config = dict(
    n_layer=19,
    d_model=384,
    n_head=6,
    n_kv_head=6,
    head_dim=64,
    d_mlp=1536,
    vocab_size=16384,
    activation='gelu',
    norm='layernorm',
    norm_place='post',
    norm_eps=1e-05,
    positions='learned',
    qk_norm=False,
    attn_scale=0.125,
    bias='all',
    tie_embeddings=True,
    parallel_block=False,
    init='trunc',
    init_std_qkv=0.024,
    init_std_o=0.00389,
    init_std_up=0.024,
    init_std_down=0.00194,
    optimizer='muon_variant',
    lr=0.000402,
    lr_mult_o=2.0,
    beta1=0.93,
    lr_head=0.00813,
    warmup_steps=200,
    schedule='cos',
    final_lr_fraction=0.1,
    batch_tokens=[65536, 131072, 262144],
    seq_len=512,
    doc_mask=False,
    train_tokens=841100000,
    steps=6235,
    dataset='wikipedia_en',
)
MLP neurons of a small language model. Each row is named by its layer, matrix (up: input weights; down: output weights) and neuron, and shows model dimensions 96-351. Each number is 128 + 32 x the weight over its row's rms, rounded and kept within 0 to 255. Numbers have three digits each.
After each neuron's rows, "fires before" lists the tokens most often just after its 100 highest values on Wikipedia text that the model never trained on; "fires on" lists the tokens most often at its 100 highest values on Wikipedia text that the model never trained on. A number after a token or word is its count.

L4.up238:136129125124148140096144121119070098142128153124129163125132093144185085171170128131166139168145139127172114152111127157156121125148135153107151099097076134077120090136134107118132127156148180092132115169161130142160146125108149108079130148154101168181169077096123163107096117138157135127164119098083097130183149062112104149139102173170162126115140094139093082133136106081139102126112136096159111181108127143183215126109072098171195089151085182150104134120105170184109082082148032144143182203093105097121151115122220133111170085164123106084115085171111100159137125144178151159100075156143063102102168151137117129134122153134131142094111111147142072130151092108124145113129155157103124181092125128089112157074106122160147121134097079170158167119126142132091123098162081
L4.down238:055147161139051116068104111179083180095102174100135157119161132124119134116100071129173158167164201065134098091149164137117124100127120075112135167142141141113111156129112083092153143122131115124102151208189145150228138159121192077129140139139129154138140110089099167081108187164151095174136168160157122106144163129033087169137152154131181099126132129100150101150128153134038113102167107087126127122136109102135111176119153113158165131132104122123083109168071127174108127129157055145179158148168140143086114091072181172132114115148097101098175102161148117133125095107118120142104101068147063138102110097093130119149114148051134081119102138134128129154172149074054133163174152139141148109066062156096157136157128151150165110140075096154149132070114154079145092139145164
fires before: "\n" 60, "\n\n" 6
fires on: " |  |" 31, " |" 24, " | " 11, " |  |  |" 4, ") |" 4

L3.up1441:098163109131074095098119164154155169087204105151174103170103131117136154121102156137162102119146156117120126128096120120121151099183068108127176148114127162157072091122121209138113133127149094122101156120097097128161102093087107141149125122132097184128094037102099114149160178097119182099112182124193129089143118182141171091153080135121170133123083143048076134100154108084092091100138129080176082154140140108186100152174153105182173125133106130156163147092161138117152089109141118099150078165156061131161152103113073164121094160147081151114164169112069135149133135028106101122154119081096129146093171165114168129159145126071155057120165159149092105161103126092065100137120139153178120086129119116098165052159168182150105147192094129128117189098121165149075125094139065
L3.down1441:176183153155235117151080113163122102064151110135171155139135108163150187133113105158127124121116130093111130107127106072174106104154163178093158081116143147064196151090133164117148137139138135146175111103178100126032104147157139066122103121173120154138112143126183132150072138156110151087186149175094137143076099177103122155158103112107124154121177114138112081129130189139142146134084094121132133151100158092106170144118172116116071138156169147159090149118102090139070127144100082130102113131089152129054086111126200147119136125178042123119157140137087082084100156175144089141164124101118091143130168187079137125122080141138129125160163156091147107182172171110159158075098112140147132166109102141126139128086088111078142098139114112123171080128119060131154172203091114
fires before: "\n" 29, "\n\n" 18, "et " 4
fires on: "===" 34, "====" 12, " | S" 10, "s===" 9, "ated in the" 5

L4.up1337:120114133108150087128123099147129118152143082137119178127154116127100125192110141119106104164145103164092105069094087083118151102142116141113091114147166118072161103174100143099105119169113071222091081096193124154094118143102118126133121152089119087169181150160149183165129134042074188140108149183162099139160140077143112069157064104063116084084139105134127171074140153128166118183102127102136039121100106151106106102152080145089162137122080087142188126140119128108116142084093115202125202150093098165118124145162109156171097080137123115116122153156126108113091151073166164177131124114137119107149112130115155105149107112147145142151101131146144156117152123145149109122107107125107091148065171111108123083117089070142143118198124163101117176145173107077033170111174124
L4.down1337:115066146124118157083099113136116138151173110110075142144135093070157125124184118126166098140176106119128178126227152163108130086148130094157171156178127123118118123047163119047120090197121197079200122127179155084162080109160123133146128189159131115173132092110101123134157167171217119176115108137131121148070143150153099124138145109219136050135107068132088108138170117106037137154142087170105170111097098182154131117146073166089128103109128208080120098184163090177145111148126113151143134096133126139098122115129108137144113147145191166074110152163135137156112164155143129147135128129094158143102106126101150163119169148132113111154156142187197120187158129150077157104113145143161101121104138155196147138101143085170126074146094073114161066116150101123127120155169062
fires before: "\n\n" 30, "\n" 21, " place | " 10, " in" 4
fires on: "===" 26, " ===" 22, " China" 9, " to s" 7, " medal – second" 5, " medal – third" 5

L16.up1248:156109159124173203119176139142157128097089135198140153115060139157095151175140133159125146124160158088140078189192120094114205105128125047050104164111130126087065179102117162094101115103141140112081065166166149185158102146155088178124103092127077141077164169116161125145108104114098185105124142131144152116127149071142114172112115137096134139083162154117110160111098191144138136125087123127146081139117159137123101155158121140129122154115093124100126117099169140134095149178156122163099201133175130055083131109123129107115101060128148107139119142181130134117161143087108143165140091127125144068117121128085120221172114129081144141124162153074132078137072138158090098125162149177088139121105086161104119073092187167138111100149128156113098083104096123097155113173156135
L16.down1248:113139100072076126156115076103087123112131152141140127140148133069155173151145156168070093135154066170184151140102146163171117168115079089154122166160159115146150104138129089117115158121133158153126154103128153130141121118193118163155121145065180159043092108082158172110161150130127148087161131120116211176139151101068161107104164124097155135148148083241195038175098175157146125211138119161075105137148164150119158125129143133132113092059122167169194077088155093095108132125143160134121141137069058088101169058022105107127132149161144146120167107109146183113147142143130075128095148112102144151137157152116140130059109151105109125148119110105165122109136117147120096129110152151146118125116162068125170136145148108111108146143125126127086118110115128175173134127083131
fires before: "2" 28, "0" 15, " | " 13, "1" 5
fires on: " | " 35, "0" 10, "- " 9

L12.up1018:153165149180076210097143089122116046141143098132114177168089160148094185185149108091144087136103078122152172167176091133120071143112169167096158124169128141121112146161083132056110144154119120089129142099120084121126040116128061157080140118173123116147159084146153136146116120179125114114068162126098106093114091116173164154128131118154179152123101114086108151116135132187071101123167153140110082082147185140074140136102146143120157181097177116150103068096200155122130116114118098176138112119139094152062183142048172175167179071083151145090148110148154171067108120128077164091131063104159176137146110156153150131108099193104126127106141143122140155112162100123094109138162109095131121169116087170121089173171155097151102123162138173166113171099147107115147121088098121
L12.down1018:126140143167140145136058160195134118109096080149122111194132136145127162104129100172110124183176121086159131099208124137190059151151187111120149140082147117078186191172144092068060124132121123083116098123104091127056131107136161145108105135202143149162179117055141137100164190093146133104135121106088119125106175078127120155069095133055158161169210162122147107080119095118095150089152149118166145139118146165091152135147164130111112133103150083142109102093086144130171122155144118098127163160165183166109103147130116109099201170196166144089121077087149142181187112150090131115085164174136152114064085133129119099096186110120107172117154175160145139162116153107113148146143122140188128155107096090188113145132131119113055157104064170137123094125145128131121156155152066
fires before: "0" 35, " | " 16, " | ." 7
fires on: " | " 43, "0" 15, " | ." 7, "1" 6, "2" 4

L3.up1309:081150133093138141084129169120162087116166115100184143122127143142063068142077141147099123149135174150113113086089115102057085170053196120140169126153127185110134164157101125141087113149111133099181125134138231147129195118086085108157098156124092094154112121130139087122136114135159117097134119140118072136125105145135107118098153200056129109125103179142143157088104141143181119143168149111142165116133107114153115094148119115172110116078150139149092150075134163090147089081175121199170148122149072130146120168109143134167062076177144176122156125100071148095146085085099136144171172101156086128120115158130104183138105183154149120160191120111154099110144150127145113072155123101153154086122090147160137177096115146166103083092137161164132090118162134175143109100181114
L3.down1309:114136139132079181094059072109109119144172173146054088133125105096069148160093103175154092191180140137118122222146146116168151157173043084121127111136083084116144127101159151133155135118093146129078114148065120106168129173148085090098109064095138182135122129114146085134136095120164103180093127143156167153115134090202130085158089133157054173098187131144115096183183142104139110126161073160100155146145117101128176130149148117134134194120131134133118126117130153154144122127061145087140143100149156144111112079113069179113159119175131119137116156176133103198072141137152137150160137177062133175161143148126103095072094151149120167119128118147167148106118101113102083127142094136137105132164204140048110119141145129154127131070143107206157167108111068147139106125162145
fires before: "1" 32, "\n" 17, "2" 12, "\n\n" 8
fires on: " In " 21, "In " 16, " After" 11, "==" 9, " career==" 7, " ==" 7

L3.up1451:088090106166183124128082106136096095140110157155135146136152087138203130147090092211154108129078157131160155122103116107143145118125158125130163137100126118120158143083103151147141094125158100096084081152150214156170103086133126168108091186159144100217170111119130116148112130139080125085095138118132126128210113117182157089180166163190119111111185070157118156172185121131112102057149157145141100189181128135121124097177170075120132080104112158131092128101151189190107141154166077116149178125085062111101141127138172135131107162100103082064146105159110129138140115131150126154077076129164136092131148144125164123139121161169141124092054145156098077124075145114121161164123111112153084076112138117133100084134123114174084118134101048148122213117183183034098147162139114
L3.down1451:081136131125093106074122137106105137149166136105107154092131098074073141109156070081161160129189157140057075134158107152163149095131097089165144107114168147151119159078128185133168159101136161116166168184170160154135197138112124096137138101111111172149203076205185181118144154119138163123088101201110154134110114092057063183168151090161110079115154088107103042147171129128072181135144099099143093194141168093117084142132102105151105218168145100114144140125060091157144079156104110128224205128120169129083086091111119117109125093121082146188130143167146172155085157092120144167073135125096095128160064091142086072149166188104117119159126165167116135144168166109087096118162179168121126154121099102156114125104122159146158134096130145093173131119105140058116113138168183
fires before: "\n" 50, "\n\n" 14, " | –" 4
fires on: " |  |" 29, " |  |  |" 18, " |  |  | " 16, " | — |" 9, " |  | " 6, " | - | -" 6

L12.up1300:108106101146174080117153188185118161135124179116160136116161089135124088150134083102129066150092102092179088207073096126172095128174134111129165134167097157124161084125132138098133156107222191077122152140111073144130140143078200101118140079116156066153081131108181134164123128142182145153107160159079118138127130137095117131082147161194121091106163157091122085183095156125133144105123114167165099162141064108123169130173178082150177142078105136173131110074141158113161098086161132138134169170115130053079131105103102144157185126152125121125159116127166110187052132104143108106147098178079136153181142162122100114134191136054150042109143131104151160102206130139163108136190170104134157110126164092134109116126145164157137095106167083091056150120166128160127145098147142
L12.down1300:126084154139111184158198164135154104136083169124168120091112110121096162119147142138142101107119193108140144133111152144098101233059111149114111163125126113131159094117166103075167182104135129087142085144118143129141125159130108098189132183170161122109153082086125147147144149137146107120208182094160099084113087148165134116139075144157161130181129068124139107104099131107129122140107090088058104139119148136103030135058062175184109167043157122196134144134166099160139143125141137151170096131135164105142177148120081183181115143108081136095158141163090086154129062103083206119130073210142147138091146151086109159151106130120172151107083132136204178183107143148122083148096156127060102140101157133119132155145114082074134126147168141156076146167150108190138104141124133
fires before: "\n" 61, "\n\n" 20
fires on: " ==" 28, "==" 24, "\n" 9

L3.up349:109122113158149190103142136099153083109129113142159110123174118148175145124094147175097112135123131134180147144154103174152148130133086120148119099127089130134147133138126069189154140102146131113112136102140135103074112111110196181166144131145147127177140061131154075134131119133108155153096123095065127191069153104112147083144116123174190131158136113165166134150138105150144176130128167078110190129110078155141159095156155032142160118138099146110123066159112122150109123129127094170071089096184135091095047109109135152154198130131130109044103125126144092144194172084070140144123095185144120173115124152184112080110202159142107119188178126150092139096116115139091164144144136137115111138130192126112082092079144092105129047163155159108128134096091146092116129121121075
L3.down349:091159161108149143083119156114110130099128185126123125132137086030096141061133144159131157126130109138118130109124111111101126097137096142188229147103159118131134181088134101121100165069103129123146103134147165111118175149152153161148154121094083096076162074129148128093112112136078108113137132113147098127181105149097073116159145148108154085163162137129089087122127108210084165124098136184135135124147142138131156144121085059152129086104150103137119152220137072115115130112153072166139144132118142152103099136113137105126131130178153160132179156123106150203154112138085140096130105121107048147066102094134126079182108195091164195114134117090185102127113082073127149159147166140139101089085141137098160118126139099161163098110154071126193118157146150122139140123111141
fires before: "\n" 44, "\n\n" 8, " (M" 5
fires on: " |  |" 35, "or" 32, " |  |  |" 15, " New" 7, " | No" 6, " |  |  |  |" 4

L4.up837:110199113103153168112122084164112116097154164157209132164120134142088101131167131097095083076120108105086075118146161147137097121104126184116082133149132176143112122131165138183095115129150127161069096143110207201086106171148125136154153145054097095115136143183096116131139068078096127174135134190131144128179157170102089110127152119159120132115117120112113165094070162127149147133152091139127135093207130072151154145118169179128179117069138162188057105131155137106145097169080139173136154129150089180065121146143139079141047153121132072131152108170100204117094127168118118180148119119159114077183119179124130142096129116114107044187074139184144122145131087133138085105147104101104068077134153133122135102141128149093134119128128144206108107095143092149091129113125123
L4.down837:151111151133120173128057130125173193140158128099139187150109091076152170083141135153099077144104106129131144115126133088114131143126177128171183127137079084123101094126138171131147126125136183122091138117187141132101141070124110105147148153131118164192147127169108111200144197125169121126110133088117118110122161170104141078152119110126055172155072120114081127100218157138108175130175130128149064146088081104090101163145171135138145140152134122121135086077083117137135134143117161136141145161086129156115112125127121141068140090100123162165170106121113123107167124165172122132167111113124075116203205059164128077122148101137085164152125111158165156117110109157176138150148141106159119159151105145126122148154155136127100106163101069141165137078141126148115135169132130
fires before: "\n" 43, "\n\n" 20
fires on: " ===" 41, "===" 20, " ====" 8, " evolution" 5, "====" 5, " ==" 4

L4.up1519:121122144157087125108098160094140137092097142146127161180108137058104122071102101117170155112161073139086111149116049096110101088112131127098088132113113161104088104158134131122111138129127134155084101094132110085085146094160097120182138080100071096113160196127169097146128109046131143134156149129084151162160139098161171122174146141100139162082096120127152125109200186168127189142108150110133131119168161105132126124118163140153153102125153122143097179137151073108171167186136136116176084103169138170079082133113151077115131153119082086056180166124092120175130120089190111198111183116200118111111115150134084170166153120146095062157136085137158146115166097102065160110124215105042139139102201126122144096095135136212202099116109164101111148066083098172125111174124109
L4.down1519:153070186107120147172089179089123134134103133071094130095146103064078184150163144109171100090116125146124129190178131124077147150165170125121106141137126122101097137158117056111127145152139138124174115163140148176153091133114096089123140175124196150129153084151101119099159133105132128119061139084143137143154120107163136147117105097114079097153106151128119127156098102136122153167152131194122090091169106106151106140210163148126148104130079195140106139161081140158126111152160154108123136061134111128140103128129090112070148113141033152217175093131116166116159057134150120089125176134138157174123146113150114100110122045095178213112119137144150137134117206094112130145121110131168123122136167150040084118127156129052140114111160152145160012126145077129115075132118125
fires before: "1" 17, "\n\n" 13, "\n" 13, "2" 10, "0" 5
fires on: ": " 56, " ===" 26, ":" 13, "ect" 5